From a checkpoint of a small transformer trained on Wikipedia: 7482 steps.
MLP neurons of a small language model. Each row is named by its layer, matrix (down: output weights) and neuron, and shows model dimensions 80-207. Each number is 128 + 24 x the weight over its row's rms, rounded and kept within 0 to 255.
After each neuron's rows, "fires before" lists the tokens most often just after its 100 highest values on Wikipedia text that the model never trained on.

L4.down642 [156 159  71 164  85 128 147 113 165 119 142  97 125 126 136 117 135  83 130 140 144 130 122 128 137 105 107 158 120 125 118 116 127  93 147 117 163 113 122 174 116 131 147 142 149 103  99  86 118 148 133 140 120 141  95  88 158 126 140 118 151 172 103 119 121 166 145 134  69 116  97 105 106  99 116 146 135 118 148 162 157 119 143 134 128 109  93  90  66  64 134 100  95 137 123 127 142 109 122 125 151 147 113 134 162 192  78 129 113 113 132 154 127 128 118 145 130 129 125 171 120  98  71 128 105 132 171 123]
fires before: " |", " 2", " 3"

L9.down792 [136  84  86 121 103 111 151 120 146 124 147  83 148 125 126  79 141 123 139  92 147  96 135 132 128 131 125 133 135 113 116 129 133  84 131 139  65 152 116 100 134 151 127 141 117 161 126 143 120 162 124 107 108 155 125  94  94  85 158 121 109 113 144 126 190  78 119 138 143 116 158 135 148 183 110 145 131 117 137 110 117 143 167 106 123 110 102 135 126 128 123 124  94 127 146 101 104 148 185 146 167 130  68 155  78 136 133 108  92 130 142 142 136  80  95 163 145  99 151 137 104 122 153 126 143 152 116 130]
fires before: "\n", " and", " is"

L9.down528 [129 167 116 166 132 146 128 130  81 107 101 151 149 103  89  87 102 131 139 132 138 162 142 117 146 140 113 133 130 102 128 128 135 111 172 173 141 204 128 148 130 109 130 134 131 146 160 128 169 129  76 140 138  98 134 114  93 142 114 155 163  89 142 121 147 100 129 138  88 133 107 105 135 103 109 170 130 111  91 147 130 138 125 131 143 169 146 160 115 124 126 162 181 110  97 121 113  98  81  87 133 102 135 166 100  68 112 147 137  99 126 105 112 149 150 110  96 127 109 115  94 119 159 149 118 169 122 152]
fires before: " |", ";"

L2.down589 [127 107 104 138 120 117 136 130 152 165 113  95 129 112 156  89 110  79 125 112 105 154 126 147 150 118 119 129 109  90 121 158 105 104 141 122 159 137 140 145 123 148 150 150 107 143 126 100 117 140 121 110 105 154 151 108 141 123 118  90 152 101 133 132 139 110 127 114 122 133 119 180 139 156 110 127 141 103 106 108 113 122 135 126 130 147 132 163 162 144  99 116 135  98 126 119 134 140 121 125 124 107 119 140 140 167 145 126  80 160 124 133 131 102 120 109 145  90 137 168  90 152  85 150 141 185 103 181]
fires before: "\n", "---|---|---|---|"

L2.down65 [135  82 100 203 119 141 153 162  98 119  83  73 170 146 137 122 116  97 143 104 125 110 153 139 102 145 109 103 132 119 144 100 143 124 195 143 145 167 117  92 127 103 147 143 156 140 142 155 148 112  98 149  85 156 138 158 138 160 140 133 120 108 147 160 141  53 146 118 141 129 151 142  97 163  85 133  75 131 120 100 161 175  99 134 132 116 149 112 123 116 182 143  98  75 141 105 147 117 111 120 140 122 142 125 167 132 115 156 144 170 125 100 145 109 120 140  92 110 117  92  64  54 121 110 142 153 118 142]
fires before: " |", "^{2})", " the", " (1"

L2.down179 [153  79 156 152  93 129 143 147 137 125 110 168 163 119  87 123 178 136  87 131 120 124 154  95 130 169 139  95 109 136 127 165 112 114 108 119  93 138 154 152 124 119 125 150 167  80 115 178 139 133 139 150 146 155 123 144 127 156 109 156 126 166 137 171 130 124 141 115 105 118 179  84 150 149 125 138 124 100 159 155 133 131 175 118 167 131 120  66 135 147 137  96 116 132 144 126 140 103 124 158 134 107 122 130 138 146  93 121 149 151 149 171 113 134 131 110 151  76  79 138 172 129 113  81 154 114 147 150]
fires before: "-", "b"

L4.down143 [145 114 125 157 100  97 114 102 103 166  77 136 155 134 137 146 156 139 108  94 131  99 114 128 150 111 128  93 115  98 120 126  89 147 132 187  89 123 169 119 119 120 125 119 122 103 141 151 144 133 113 121 115  92 117 134 116 124 158 138 156 130 147 116 109  69 150 122 151 114 120  76 151 155 132 180 116 171 146 134  99 125 148  86 106  99 130 170 148 100 110  92 194 143 141 127 144 146 133  96 119 104 126 144  93 104 106 107 122 123  97 121 117 115 104 105 116 111 130 155  88 123 168 115 122 158 117 102]
fires before: "==", "-", " %", " |", " ==", " and"

L5.down336 [126 111  91 150 125  85  86 103 161 136 126 110 132 143 128 135 161 118 102 120 149 149 117 136 112  96  96 133  90 141 143 134 144  78  69 129 170 108 161 175  78 124 171 148 145 160 126 161 180 151  96 112 153 129 169  77 100 120 176 157  82 140 140 159 137 148  94 116  91 145 131 101 141 119  86 140 125 121 132 123 113 191 108 148 132 174 127 146 134 109 175  95  92 125 130 142 152 131 148 114 119 145 168 120  90 123 119 118 125 145 130  84  82 162 117 122 117 127 122 135 126 105 110 148 131 117 135 180]
fires before: " |", " 4", ";", " 5", " Total", " 3"

L5.down909 [156 103 156 141 121 168 131  99 144  57  94  96 100 107 127 193 123 103 152 108 114 137 122 178 171 196 161 160 119 154 119 164 122 130 118 189 128 126 116 136 125 110 157 140 121 127  88 114 178 122 115 178 127 118 139 136 135 139 116 115 179 111 138 144 128  80 135 100  85 133 180 158 136 124 101  80 149 143 105 122 133  83 169 112  99 134 146 125 108 101 114 123  92 102 108 129 133 136 140 102 146 120 132 111 142 131 104 158 137 139 115 130 159 116 132 135 156 101 140 116 110 117 166  86 160 145 145 142]
fires before: "\n", "-", " Category"

L8.down322 [117 129 124 157 113 163 137 150 124 145 105 155 149 107 126 125 117  93 117 148 102 110 161 137 143 166 162 114 112 102 138 119 148 114 114 153  72 122 135 131 145 111 115 163 128 100 156 143 125 112  96 126 147 152 137 149 123 140  88 157 160 104 125 124  95 108 132 145 141 174 145  97 135 154  94 126 139 135 103  99 129 131 114 126 142 154 146 124 125 115  95 168 146  83 120 116 159 174 117 133 176 149 133 165  95  93 108 137 133 140 130 122 136 190 139  80 111 117  87  84 196 162 116 125 139 117 100 153]
fires before: " |", ";"